python train.py --d_model=384 --norm="rmsnorm" --init_std_o=0.00856 --init_std_down=0.00524 --lr=0.000204 --lr_head=0.00605 --decay_shape="linear"
MLP neurons of a small language model. Each row is named by its layer, matrix (gate and up: input weights) and neuron, and shows model dimensions 256-383. Each number is 500 + 50 x the weight over its row's rms, rounded and kept within 0 to 999. Numbers have three digits each. A neuron's up and down rows have the sign that makes its largest values positive.
A block is one neuron, or neurons of one layer that tend to fire together. After each block is what it responds to, as a language model described it from the Wikipedia text at the highest values.

L2.gate818:485449466483577502444467390569592436547480432400540430590446447438527535508403549470481544489486500510561463430598484449464497454542497500513495465543453545439513562507499487478427546434483568526412540490579458520541525564528535528518615499455595469580494483494541534520468439549421478560524469517428481560537481551525449525412525504459395511416521451531498568399526549428455504502499
L2.up818:533406529493493495529461432445562464566582530543576495478520462434592457502513484495489517423519532533446467459518458481498484477471519550485510507659462463453576462502471498483536569480502507577496569556538462468424531449453540550487542541482469504504502476508502479459531479470476556536584456543525511457580515608546528402481537519562491548572393566531436547501439596436539441495450
Joining connectors after names

L3.gate134:478439511541500557536579517492515468508506535435484459424513512468516508444542490446478462478456536469552531416448436399510421539552513555548448464487447519521474591463466453466438522430415492468405570413474509461493482552539528455524506522550440515443485511482517577525478463452522494429522483522477446536496556547479413447437460448522545567496579550581526512517464536425448475539579
L3.up134:491562578477487552439462487474524454416487579491481559493468451459609604538499524479566537558528424514438491585485524542402459454511509490511623416494569564436475409537469536481550485526458479560467556466469509518557523454521531556498508384467565411554478543447560450554550483637468447506556540444503514558498491544404442551491502508588557400555498528511520521492529560426518495457490
L3.gate165:496439520519462510473528429546486458498444520507478615504603464579529590513536553418429446526570512561480489419440544468581502587429627558517554447471496537399523435488512477438461439502519496542523509601485508468452502397555531497428499430480532458534520503379567477448576503480409456483522447551561574509504475421546540577400482493513493574512508492552488541505562421494503426503485
L3.up165:448564506444501451520455408547500505465450518591505507483537515494565442494539479511532487485430517536462484461449388527533491548500542562512538524589502562509573494488604585504505512441469518581587564448599586491528544598536547569459510486477466483487583459550539536475495424461536456527513535548558477519607531561526402571491480546447551454426544519618503457455535523514580587454516
L3.gate228:451461407495419471481450509559449553512430516592566406480517444578423510561545590483438560452484582450504519512555573402558441488507614582519514487520546504548469457479439538524365487503577483544448477500572528504526550527493491496515569448465467581586473489497505524561529474536524551598471392476447513573573476540519512482420519447601492488519520426545601496513544457461489525515525
L3.up228:492434476480430528573492531443457491523550572464416440492490545505522528475528448526522540537464454470526522576433529466540468569482479491465487391458491500423444441548539552469439534518537391542526492516511551520472460468415489467572591549537515431529419596498436508490589472493408493524464393468549538538539550500523538519545551535497463396481524460506518451476467528560518486445488
L3.gate257:477550417462419531643460531394576422489460507457477496534499493468471434462552641462530434505502468430436507566552524517517522616429461575510535501486473567485469460546486622467398527429454468482475434409562535527565586459498541602495504441515560467468420619479542446411543532510447490506556519495605477522434499470518429530470523526392415483514513552491470587538489549490488453524562
L3.up257:553416473531429508457545455548448595531506542456534511487526571443605505385547459474440432515471535502459475497492441524497523601477613487482485612532541463471471447542497447529457535499550530593545509480540531544506529521464609488427612544571493503422503448553484497557516529416457560521521554542538434484601480526448494509575465568478620524568518485514506539452479607509524475566462
L3.gate319:519506498540420592480554460515445427502564552497492478513543501560583556474506541550554384469518533506506531448477470560502539515563504483443509477458523454546409439517503476495588488518438431514547512488533489554483459548550443390569562517452523496548498556474494452567478522519525571497564545401484495616454474629493489544485446442444556554516599466570436490520494528566439518442444
L3.up319:541427639424437533508449495505542602593554552508470418504479455545518525506528511457457512558517513435530367443533465537538487561457522505491487554553508516436517541414476480505434567562641397516448519525499424543471409581481457510435546561532538588402572435466429484481450477450508538495534466565422482507533446479440506545422566526525545447600440431596492504577488488524519452503581
L3.gate358:402532483447512503487580391463657590449493533407514432531547513493502491405458550571499469503480453563491556482540509545538519503567438528592468513518417580438535528502472490542619544559508438486571493486579530435467399557504512533429537585553488473461570542557479432492489450515420573429462426477460398480562517518453451530496511529562458571501557529535454542572588524466417566504543
L3.up358:478392521565524454507517465497440477531509608437476538487518462453548532481581462512520436507498459551498511555440537534489519530558460617505471458554526461452425495545451487514448550565556566561472527493460489507586540555503511501476414486522555510648456554459430564424570447473417541505579527558450472466393456460515512514450518547547525458434469525501524542578490517464473523494503
L3.gate411:480409522449467410480570520461459448479480548583411525565486456493481573514460531536450439558497542506462460497528529488578468615531403561568604423496479469439540534467529514540489460587576451554495421487492491417467529516567479409490522543503447453533527485472519458559492402527477535471519454485451490565521491541571548528505478445564448411461493548480478493570465513501491571545467
L3.up411:469498498445420615524462435510449632524518509456515502512420588500522491486467550427585524499532518520364559540553479546519495528495401566546426410434479417462570500444456470599459535533569501459494409432542497495553547455529385466535488508510565438446432463511492433568436483527527495519573491548436430448511559540490463439469479440409471539569519503539509554526581462444534518443404
L3.gate464:439415410387604398531511527525506493624541529385454532502546524411601587425620435471464482463478485409403405599492492501496506538470468512468447498510488493506443515521445466521549563518457463512548477472486588465456429551546513503502451417405543550538505505608553447403545479496458566535497560515509584487522558530493526510398598510532426466540555496570440533472524465461420484486445
L3.up464:392487464457437574516502422480453441502550541502528372554544442603495459518396462399485430384560521603494415542516527525421534512508532577463582493524495517530472533547490535528488539488480526608516475540463503442420524392520395555523591469499550564507503549549562530438418415497509492527570460576426548437462549467552363525488544575586499561477477488559480488448470567500442489505522
L3.gate519:505524527490482429460509516396558533422500529418442493482456519485615488488512581403467539435569503501419436547556538452534572550439518550489456551432524470516501609517531455430505476501587419489505459533522505375420565459470395516488527583526587510506535490429482482520474502514460474565523482527505573443520423509465533521459384544433535538537419509530513490449501475444418432512459
L3.up519:506520654528552448505474439554530429549457499546538503430510484519490529520488594453549496499532452547559425508478464533402448548431499532481515452419436435474483483425486488438519514547451454514543498565371436390592390565535504441482470526488498498532507467564599555541475484454475514551517531481435413590466424571465522575498526566521464527538464468545510453450540473495544424447568
L3.gate579:452428458477568600567533492563540459478475490516548456515475494483561520412534465505517500474549470387440460514559469588533523481480566526437555442451538499511528538438501485516489472551495459499430467479427498527566502487498529528547536517550578491392395598572585563585503513456359574596507482444485451483570461507452534526507466552451464537546497486448482531487423443538388492487396
L3.up579:512398571462517498547586446475557532511585443419443448543454564524500479449553531447606523500445534450514563467467535498457576489567546542438595421493437470478504536517476438443528483479508470593524458504422471465531473527510516469513512495467579429439503539479558494481534576482492430551497476501577552588462490621519507543522472544520426461496509574474472563541506485486476473435485
L3.gate596:541471455454481432464429484509511460528442445535470467584504535447463437525498563475549499567496441523510510437419591538486505616596540497507567560494570531496533485503443446488454498576527485517430523575515447409507545666492503497546570555412587482492428456472509460442448417499605470458570581509438434625480535503511599605490565511402505418554431508492478455561560484535450576555529
L3.up596:409471472420508543543533449409599512575583540521453425503504506508517550466625503560557502484415459459539491489398466413482524491490462537472538545534443469604425447524540473553531515513465463484448587485463584586438460482528593448548550507519504486455572486493491550405505538449499456540574525447511514465495570515530483459512535470440456485547587455530575408455503493564504527491495
L3.gate752:446463481446561548521524529496484410547528425457525487522520471444475448436460464478450524483575492540491505574475560549530427532527430512443582462453528422541539449479499380441456444593553511531546430542571447555512460605564443592560522480530469430485484591473533497533501460555402433520563519569543548528497538479564594541427518607535626546535590495543472458424479537413590536478529
L3.up752:456484511482503512549564468463503502566532442467505498462431493496525458501477454544528506374500466437470459526458533531511457527531509569514528514479558414481565525485530527417486457465467450544494456490513439555507518400490578509530448409473502482464564587486510477524460495502486535506504432449615500546492476477511554590487597485464533473542514507530467572494428519411435417508481
L3.gate824:483475460518477432457538489465465515540415558477377459524465417482558523510497521517510509503479541518476542416463528370535522465436507550483435487507483475486519430520488608577516542558442460501457567508501566524452466478452541516511446430550517501459539438499556401506522538540548482484483512531514450542572549510463419550592471488573442577537554457601505522598530494448489525559485
L3.up824:504488605514396397413463509529444582554552518600453484469588474457511508567473478443496526486546527512479477541539472464588493590484508528551529591462563510622477475603475576457610556620498425549465492460475556487497478430513529445538483512546511448450492523524436495530495491498459469575515538577475495445465546519542514501557570504461405570488425603478481556645478483452474439534517
L3.gate861:403447509518509382465491495529481453511396519563439458520545472430547504542557511501443578484547491459461395541462473531541452481506550538441510491505425480608556482379462450536556583453467567552536392465452419411466431480513497510458550472489544462473528567555585549530552398433525482491518459562380500421500452511512518575524509502539441417518456572532445535425448537527591579554429
L3.up861:435549436500457496470614394445479532516535554542447536531498430530540519437528518445519506493437541507453380539512492520538439432509576535502598471579521616615552508458509520524562487565441504523456523521484434492548462439486523438586382536500514486474502608511444541500614448529466466475396604562502446416539489448452561537453578468509413562439523449546451433453515548566423491497516
L3.gate932:428496563462437441519474604449599487522449438561520444503531458547466556500566438426505462489502482552450441544431493486471428529464407463505539523508470596511601461398493481487509546435559450529535521434493462358504544603537502507416543488406498488463432493478504443446563439546494452514479544419401519517581434516446487559482535451595497533527481452538497523434484552536440518588521
L3.up932:458550459419515428529579476532523456534527484477473410504529437484555555487495461583400562549455505553562531472443447539467443527433535448543553500507503442571557413548422418559428579572515476547534512410495510520548509496543502543466557520472444486523527508480514496425521473430418513544507535469409615491493495496473408471462553561560459487498498512619522503461518446523436521482566
L3.gate989:438508462431524523517483535525545449392524520458445549443482436427513551508478517445483463544547495519477433491517464507524462459479525442545477486495506450511432555477519540564521585495499439482600531513505495442537508543478448426481528472547470400496440554469450559381528552501522485511533515496540531468628579555551497549482441554626426501459514523601561451477458420521566473466529
L3.up989:464484566440583544473594492448560486525453500524457595618501549412572612538449485448439583397465520541459572538498584434533369551592482559508398559424501571475500521509456487468443528469522507416586447440516526614539527518487554439501505431466535476544545461383548460470529512508446612461515498554405537473501546487451585517415496461578493573490495553433476511557578529416465571534461
Coordinating "and" after names

L7.gate296:365470508558481527485555494566524553527466500382467416505516476502511557427469492498546438458490411557451531581426555537590517578502501535470539455525494473400432523462523546444572579385549464511512578555570542485516530490510501458528601466548562564491464505459496530428430422486453420527478462511501513467477425571546572444505508520573452475523432516458517434469456506519564489490476
L7.up296:521554480476387513455396545513521527529445556588502508451516433572511532480458496467498597499536502503544478598509361448415506502593394520411583535528621538552465440536468420424407499544539539446400560505604503362488494567489496586509441487556453517524537515546508513470440556573488457463536384528530578517579505563357493480487401505589569459515499583474474503480507489477560541455438
L7.gate502:441564516502477478570509552468486534503538405441493475603553598509467515454573503402485475503470577476614528503472480525447455511497479461448548570479425393397519478494453472564584542447464508548499519432471434500505588559520511577496467476530558519494490508502585527463558458506462454520563590420462464525496540490481466485523442500593492514411515461561489520518438401567449571607400
L7.up502:529504505460477516509517480445521522552500572531574484555559545391427552567502475543526451536450473511462400475482607426492471508424433531453516437497427498523566467441561505524462463440430496515519495417517451468497485554513622402499466529517444548473467613453442442497432541559561442455517481450488509498486498460451555593520601481532466410505461496507428472525556513508472534460529
L7.gate543:472453458446450423548545409433479504464411483405438466487494456587460549397510529422444526414494586555557537472413444487558478477444564500447448425549438545552519475455461534508557621468401459488388526581580529451486560513519491478602563477523380536502507419544538491480487520567423489478544503518637544480458472470565535544532430504539484489542475463537574467507534474468491495489569
L7.up543:462662423469379493617419533441478513492411452440592542502457457521470592499393458404444566500489506546518528539495552536549456463492552519528481415516553474506470520392485519548614527501475510458413551541525514522477409570472482467451535432501588542483478538525433440415542380467525534487450473524548477562506557552534483468441507490546454520438575535488413507551534473564491491459472
L7.gate726:530504403532551445559582531539593597505528611498539422486495464518526531467488515521530450551544493545607402503474486520459457474456554376530434525547476462457537464597481456476484577571477400479403625511591458532480432442512481438523486532478584532491475592498416541513448532520498483503564519509506421514501491513482585466483460425445412457525513457431577541534438479542396520506586
L7.up726:548551480512389513523476451400479507534598450477517487463450505566463500523449548540516461568331502563453569550521522504530389518567549453446564477508571451469504562577510512454546574516399465529509568494435499543470535571495410469469499526579489552455521586527559500580577560502401596519532494446550371504436449523532553420528583435417588446509459534477522537518486526505492513488495
Attribute-list connectors

L3.gate10:528479543514588490444473585516539502490559513425465605453454503485475526438496460477483520455528465475514475528421498536544571521506455525568477445439477602572481549496522523500508524517456479446457455445475484621526461583458524551478529500532471464498475579558517379512455567546554437435420457496512429538519452543499515571547457498505523550544517538504433522479499523559495580399516
L3.up10:464464553537518517448569474506464531481480497579545507487521551440573546491428529456562436540594457517489400528442435509537506518554569450519481553554478479424532568454486497348486483491494542443447434480506631474492511394431535583562447465459556545512482437495456537525418523535542447481562533426540505570527550537460424495475510522514555364462564536536495401458560452426540511472521
L3.gate72:472398530490587484458556499412498413478522427500566532579524426505444537564537475519551423421470483510513445527492490455427514552547555540527534486558536555455471554537462601520557451399487491489486542519437450471490436434481446463479402604530523467472449548509465453472477533557566554543414525436469481443489428496596530529398442582533548496482532473526483385412467524504514479514535
L3.up72:617426503462575420435471551487491435493491540558426541506487543509470584585508497508493529531500586610427476529432519483517538454556548409450467462569455460506445529511446550505534505522404533526410525430452481472476525539455474534541510498450515597501427461463529507537526538543522461455575472450480543431433497500510561507563590551515434568436468455463544527499476495497490502582439
L3.gate96:545461491520493529439515560496507522498511554471481446499557467460434435512464508590518518547516414501474572499528505466474465523532558439449494519537533593507436490549434558425515547459471402463516585491540453503506464571470504545526467515503549419595507501492444416558509458540428489492465542469436417581572535465518415533510482495568488495515473518508570454591424479465478399529399
L3.up96:530597507469418432415506474421520492552549475526571450426445536466527500537462454422542442487439476452484522574484528466568481536578559543408522567576479581486477537565555435459526472549515521533472530524536548502475443493445400419513530524482498557474500493471516522474521393493429499448468399483441490425499505474577458576468459538432538468529433492486568515530438579500532419465550
L3.gate145:496449448524464466564571425514517434479563513511532406537441482536675575548506523507473488561450440493561515505450587519519536549419464488518460506509516546479433472496485496465554427493437508462485499539451476384581408597561578493568471553567454509479433464456568492521539540524562483444548519478500548471452560546508466481504458458535475437535507462493413542532521442510502535496564
L3.up145:462432537570525571533516444569543474406531408498507486479456466512526458452444468473539578473511473460559435457425548487511434520486537558619457447378487560552561622508541531491546573548475520449422552466579468462509523446463566481515531532578456551532501491488532573496448429532504510487598499552511517478579594415482490540545445486504376459428534598439556536432499556497490411479537
L3.gate161:404491453525514473473567429497510546593460493521525461463523452426445590527484487450541583532453552470538431529408479528477529530558472449524508438616458557477459504422383576452479471480543452488477504451510554500489548538537489505471545571632506512477489486560433450392458552475560373523495548460452552413424472472555436537446429620547542562539461447460427523498456416446498410525434
L3.up161:501437484510453482462464432522420462495512510486410576503556576578492524558477537513497405496557487414515575425588570522533483546439581520559489433530509512492509504493454533524514510437491552444506519512530461399464567484454525535525554567502501501456537553503507534420479588431469524565488498540492560491456511521616446427431577539598472559632536504470509578635607554482513423535489
L3.gate420:389556500489509507563590544533533403448487443447526533490542449535439577460524431500487474518481492506585518558424577528585552550546554524568553539539505584531543535393493526543597476409569462515524507478537500510526465526467484534426526576558510599438460577450567505415541445505461524527572588433467352486438473460571492548435457610585451467538493518604487589424550464558555468566463
L3.up420:474479486509518530558586503584496552579479555449477477558514403496472575496474498498520483474460407625459498473403600443582477442510418497512424418557461493581511454514520546601592443395479506555521428448437555508461494483528470472537527520477503549465529556465464447466527510427472445467534456500569435473474450471547447521578476562461540518501536502441472464543509486494573451566542
L3.gate454:497366449555554457482457428500572458477495459461577550466472561617529501534497458558483501521497498521514504494463503446511634479569580367569541501477533496466555508469518520571487434468523533498552499544519423545532435554394504467467520413463487594562484462514483538513471587453525455529480413496486450505570425435592516535489472469514538508439534484553574519547542412463505417573563
L3.up454:497434407426528453534519464534557517424426499413467457458558524441523581503491424492510472476487456404416522484452506513429463549586477520519485455493473476481495484593413452457529411451510497454514523476570543432463448421509440480506520514487566520492574502488539522479464406435500505442547436438437532494460556458493534557483416520485420386516622576484491475466472560441512478511492
L3.gate468:533555518547549450375406523513439466510510513397507476393549526515504494445450498508481472459569498460578545463470516485555466507491474508526508542444523450513466550524592417445489435566494425533449551444531530467475417508480472462488407484517473518449464431554543412481540488505531424450497484423489508477497518466522566520544482471556584445477598474509606474525416551479480488475473
L3.up468:453481522475457571522499522549615493439489446421601499519452466554561466431471451464607550451515459460570478526519485517453467396529528546478540535470444449532530580452571420527458500442457468465421421560482455435426485447474441499549568562480459482460426473442442445490550425507492480527435532510442483558455485462398568533472506454542561396529554419506490495531527496578491520429549
L3.gate518:569551508509501500506578485427479465458456488442520506477547557452485559473531514542465558489548511436472431621422549538516565525542500445548505503544574622546574568515454476525591460413453542426505578467464540509537521496596504602518478601485429492471470565518543389505499497457454637535476494468490549598560594460474541607471483490444440457535482503417469487434392563533409468482465
L3.up518:480519491424442488533487506594442513492451526493627494482515570437495527583507476513518406495541495510530443500473435485512520481502544488465497525501439538475458417471511433437552465504558466471452547503538536487548479515503392511576514524529573501559480561462538550504536481597596538505462521421482502462474498482607522489492467556483501550470519420517392511557480517487481405451534
L3.gate553:542430551557543456523516499477502544457573504540493525495440569571489527478515416549458533524474526512504502525552529554533504535511447485481428455442498505462476462542391575472566412575384482425446478523505468474561424501472543464549420415433478455472573437478587411468550522509504480442429592535499356442504432505458577536502590606524446437450554538457454530428549533392526480562582
L3.up553:603521463516523608454503515523425470570567537479518612431497396468541416445493458553505522498450531467527534535562434503470476627509615526613533412440387551509501578529481538503503467494455570440601493543405546416448462435489484542414494577408536501428549421467505499548576515511450543480515580541457449519500505471491521514447522506513538491503405440490592548527539447521508512477548
L3.gate643:516462546533446562448459440513535396413459517505469408467448476490478509553455528490522471494506516551474516482538496487467563479590423489496554484445428510345444514462533485502468486502424506450498549469497380496452417557426431570510507497485471430395484513492558413470485515509538511490445417500556474539435510503557532486396522587459480559456472482417418568513441466469486421485561
L3.up643:421460520587621456567529469568458472535500412470544566617525432453428445490461494569378486437527519506527556406524554516576528486494570440567515607519512485552503604481521454487554555633523503504436465507451476414446513452483590508493543456474501454584559554542489509470515410428631510596524450526495546513465587451501424538467518559549438518535527492485546456427528485445577476447604
L3.gate689:520414466482561526525559454467471515561507520476527588542521527562430510438414551479553514500491387431553427524537504487521474438533443508496504527509496492503454546424499482507463497495508596483506496543541542571491506536469421519463530457523449569588482506592398452463443516455523494478417532578495534483497497490514555409568582440589488449466549561536492487580455542486427483414513
L3.up689:445483506502570533602579524498581512532493488471569584513534456516534464475447492547490500432388421555507426506414510484561423512567504521587468545479502442461481600523523473507514601483535475427497534414447489526463436523461444551592425461485500562577528444485431596348466444568559463428485496441537446473525601485552497516537593565614448466419441465507492437450538549488552550483430
L3.gate715:536529501525525510500462519456544372438523461494450525634470551465503479512505569454549527502475488498504522463492403459530559528490434424470488476567525498479409511462518500449536513467432453527498461564537508556504555382484469503428518583471463538516443596471482440429536491479445480465515437388577442472512520529505504573432462479484406492458541488485511527410454492543468480382396
L3.up715:522360531499519609477543548472523458458580533519514404389507500490546611457452417502547492484484537524499485458437580540484471535472531438501482442543420576506468563406572592497579400437521510585453446580505530370511447551536485444444506474538481510525473557451577604460563558521569529548558533435585424510429444434472491557427575542494454457551520420467451544507409547572564445485421
L3.gate804:565511527522430573501565437490576490520542508584557534546491482561455495535390409531510474418466457607582520483553537537480424458541559471546483559557416589489432467571451555558434474471542470535465566503527501498480501470492515546491581534466474428466382550441418487574462449477516434447490490469571491643522500443521510566428496528545538458460534588533482460425470596482466466594492
L3.up804:544524403474463513414470471480603484520489442483522547525548611563550556553509530460471537600483560550425440506454567484417539546554540500500505571564518566500493525572480502421525405444558571502544501500532564495446514438524420492521459515490480481486560658540388577483524459466540528553547528522509423491472490607567483383589549558507482448545580500426474433490505445587537533459452
L3.gate952:398521553561502563536469519568520537498527545597532549394509475435476500518452525554537471485483422602513479514498568540591437541546565528556597584569500552375443461467439552468583518566560493515549510468441518517475490584581481480416473479527508504563460485471437452535503389497517441474495459534429572471534532509459533482521567445505516412430637564512536540505489430438464527568518
L3.up952:507459509462430527485437397518421500519504503532583448479527542539422516478495426467538466464542392598405404486506509475443434514453419493454450515534559444454516508479541488508459579498466458525495425586450534494553523452527462486590489571544581532465544511522480532504554504509411577523466469516566413577410595560596580563558455450492523463467449438564528538432473565493501500582604
L3.gate983:586519498471486509465533464566458530508493525568550503502472499561517464536459484452526460469536412543504508474419483526526497458553438455434416539373555466469524494453423553490501550453534554509475535527468588426531578504511440557490405523475517465566414480563471458505469569454570494473490502498469501608580486493562560565531431491557593426466562548494454457464477504459432461455582
L3.up983:514515519495528546439423437547473458462474530459463523536426446549555571467433456481504412444538563442415484587512506480481541462458558503476483484475575499538506514461544616495498466462466612493555493539454600439520545581376469496526552465493470504437532451524579543507509429577534571518470473584522491573561585498477513495470511415554538548538403455453578471511567524574541500499551
Relative clause openers

L7.gate349:553495592523430434477523499592477538554445551531499440507442465536518454444393371577477470536424427576514498537473506472577476546473482438477463500454495452480500389534464570516469554486539457519450517513602486489462409525407568468468469477520447549464358530484506524575539468435504569489547512471566434548409583529471603474570588488520449459443545419510469546514568453534457462494425
L7.up349:505549596490535545495487513466453621498449455512496503480533518491516476476442556552507424384527541490513455433504393507537548596561518513448475500514500549511477555521449500530465467397505448445470568499548517643453526506448525520609418465448506463496559550578561555533507504469490520541461476555536571509444469596533483525551412388545477546537483526527430478578465474532438540446526
L7.gate749:551557488532552536513468398466585610456434409542433534511540392390557536470510481490574420480438482525538444428506544574600477519536482489573581425515437461515538483446497489444454439490459499505441480544492534423430374515509490509496470486453498553446418617455441487535484506544569479522421437535455519480471493577410488507429451445506467499494566567545491485461448550470470406537490
L7.up749:533448480548530564568459512466539528531447472491549410497519519548593432516419499530416448457517556465443515509470497506421504470506392524454423528527477527535418445532491385496520502449460454372638551607567544545522460463616593600517552453569553452505429485605439575532431469477565553463447462540495517458463463600478507472558550481585447491410582559476466536538520495521479445414455
L7.gate762:540489485538604455436530402497471495529494418512481433510437517540506440475474567532573433520370504518497456524467493493440500494470437496460507619475506603496524476493411464534504486511540544428587515469567468595542461531523413422541483469489469487507468546479457498474503437538480535521493570574475547467445523457481556431531594410542497493444570457425621470516506449528475436409469
L7.up762:461393444474405490440429512442480551549455553407553507404480508446530542455503484486503532451457546535549634491484466589510536453438546546566509428495451496482439569532452422559469528439487533486485433519563517491504434534479471450403494513545436452546499523480449440480585445480545529489457583591555486434442491582428628487547452563492529482515509476472564474449489572556481492450470
L7.gate790:551479451565529434393525458445388551466530440557544563540516380390528479474571514485552454494501534447412428512577502595559478472546597555505559515487559505446510474550472507493511501481521455536458517514460481477566426554436536400475433443436545524501442437493447480472468413515468456547424501547515464461467530447549534471589603500491541468486529446532517424461562506428461441447528
L7.up790:442540426493387461483547531496511507511550478418574535608467514516579493482502485456506429373454457500476500534499616537522474415391479539493547555495516527518479487607495490503561572427418536488484652528590423475528419455529430466479420530565445503447547550545511535570450498474446549441493497538593510519508510587447541421450558544434457548576484518541524483463513449476457432478618
Subject end before verb